Weights of a small transformer language model.
Size: 8 layers, width 192, 2 heads of 64, vocabulary 8192, 4.84M parameters.
MLP neurons of a small language model. Each row is named by its layer, matrix (up: input weights) and neuron, and shows model dimensions 0-63. Each number is 50 + 15 x the weight over its row's rms, rounded and kept within 0 to 99.
After each neuron's rows, "fires in" lists the words (lower case) most often at its 100 highest values on Wikipedia text that the model never trained on.

L4.up619:35 61 54 47 34 59 78 59 54 57 49 49 60 27 45 29 45 64 57 66 57 42 19 69 40 34 83 45 46 43 47 61 39 54 24 44 38 71 30 32 38 54 42 70 47 61 26 61 71 41 67 92 41 48 34 26 31 58 11 71 42 83 77 27
fires in: "of", "than", "among", "by", "young", "with"

L4.up456:39 46 58 82 34 32 35 57 55 61 35 46 49 63 35 56 77 27 46 40 55 58 16 60 42 55 64 47 53 42 43 49 29 76 73 43 40 38 35 61 25 41 60 40 51 27 55 27 21 33 44 56 34 69 43 72 35 27 25 66 56 75 64 62
fires in: "to", "with"

L4.up178:24 51 65 57 37 61 46 43 49 46 39 55 47 42 27 67 36 57 14 66 66 50 41 45 40 48 71 28 43 43 50 59 35 31 49 38 52 51 49 48 62 52 46 58 75 55 45 58 39 44 50 35 53 47 14 78 57 75 46 51 54 67 43 67
fires in: "the", "them"

L4.up49:34 11 28 51 51 64 66 43 61 77 46 71 35 21 41 63 54 42 47 96 29 44 40 70 48 75 39 66 63 42 60 13 48 83 58 45 50 75 14 42 42 68 32 39 29 71 67 40 64 45 38 61 49 71 61 53 49 37 45 64 52 68 79 40
fires in: "in", "since", "until", "members", "most", "he"

L4.up421:38 76 49 38 55 28 74 36 41 47 45 32 56 42 37 61 73 45 41 73 57 40 54 50 41 41 48 31 67 38 30 52 67 46 57 74 65 43 33 47 51 25 38 56 40 38 41 57 55 54 29 57 34 42 68 43 21 37 48 50 30 75 38 27
fires in: "of", "with", "on", "between", "from"

L4.up133:58 68 47 69 58 52 48 45 71 66 47 57 44 39 28 49 40 49 65 47 56 53 65 57 72 32 70 87 66 36 44 63 85 15 65 60 53 47 48 43 59 52 47 58 52 63 45 29 63 29 54 49 48 74 25 41 54 55 63 53 25 34 81 57
fires in: "this", "stylidium"

L4.up671:56 53 66 39 72 29 54 44 29 41 56 52 43 47 49 57 47 26 62 34 55 59 34 57 44 59 32 61 59 45 57 50 34 42 67 52 66 28 74 51 53 56 46 56 50 51 70 47 66 61 48 25 52 77 60 48 61 44 54 66 50 67 57 48
fires in: "him", "out", "them", "it"

L4.up211:66 36 55 37 30 36 49 26 49 32 44 54 42 40 21 82 48 61 56 65 65 53 34 59 35 30 43 75 31 62 61 38 33 76 45 56 27 31 34 49 36 63 50 55 80 38 55 64 55 57 61 48 48 62 31 20 41 47 43 49 48 37 88 57
fires in: "the", "average", "precipitation"

L4.up335:41 50 67 27 56 31 51 31 35 52 48 58 54 36 10 58 39 58 39 37 45 75 40 34 32 46 67 43 51 75 48 52 54 23 71 49 70 30 60 67 59 75 47 49 40 28 57 59 44 49 53 52 53 58 69 18 55 68 65 53 32 65 38 29
fires in: "the", "first", "this"

L4.up587:66 26 45 18 39 31 59 62 67 50 45 65 41 69 43 61 66 37 66 47 34 70 41 41 53 66 46 69 14 55 55 20 46 40 48 73 60 57 67 59 56 50 42 43 66 43 80 44 60 49 25 58 47 51 64 56 52 77 57 43 63 54 53 31
fires in: "he", "hearing", "more", "first"

L4.up386:76 56 38 50 47 35 42 62 58 45 67 62 71 25 54 24 47 42 52 46 39 47 44 58 54 45 51 43 54 56 40 47 55 53 36 63 61 28 47 76 58 65 57 63 59 23 38 28 83 47 33 58 55 57 30 59 34 54 13 42 17 53 45 74
fires in: "a", "most", "to", "part", "addition", "2011"

L4.up699:66 39 00 21 42 51 64 66 49 62 26 60 47 46 34 14 33 56 43 57 60 51 44 34 49 38 49 63 62 67 49 52 50 46 31 54 69 54 73 59 28 49 29 64 21 47 56 50 32 60 34 58 60 58 66 57 22 73 48 62 54 60 66 56
fires in: "an", "not", "and", "largely"

L4.up222:61 63 64 40 75 86 62 41 87 26 47 44 69 42 20 58 23 40 59 43 31 60 41 27 31 37 29 39 60 53 38 47 52 39 48 41 56 44 42 49 48 37 78 37 71 54 68 59 46 72 62 54 63 62 34 04 47 67 09 38 75 58 04 40
fires in: "an"

L4.up589:63 45 40 53 51 41 54 32 67 45 54 29 59 33 52 53 32 54 57 59 44 62 53 62 72 40 54 54 78 73 15 40 49 31 68 54 48 32 74 65 56 56 55 35 63 23 49 47 52 40 51 17 43 45 70 66 15 36 68 58 36 47 58 40
fires in: "and", "s"

L4.up338:33 50 68 45 41 40 66 41 56 43 74 73 31 76 45 59 43 61 45 45 40 39 59 48 60 45 52 73 48 43 49 41 48 51 60 45 51 68 22 48 80 25 14 51 39 42 93 66 50 22 41 58 51 50 50 42 52 44 55 56 49 28 81 44
fires in: "he", "in", "2", "two", "has"

L4.up92:39 81 36 37 63 66 51 39 59 55 51 57 51 40 33 19 41 32 39 62 72 00 40 63 53 67 52 70 51 74 65 61 70 45 69 37 67 23 56 60 49 32 35 59 30 43 53 58 33 16 54 45 52 52 56 65 65 86 64 57 36 45 37 50
fires in: "who", "which", "while"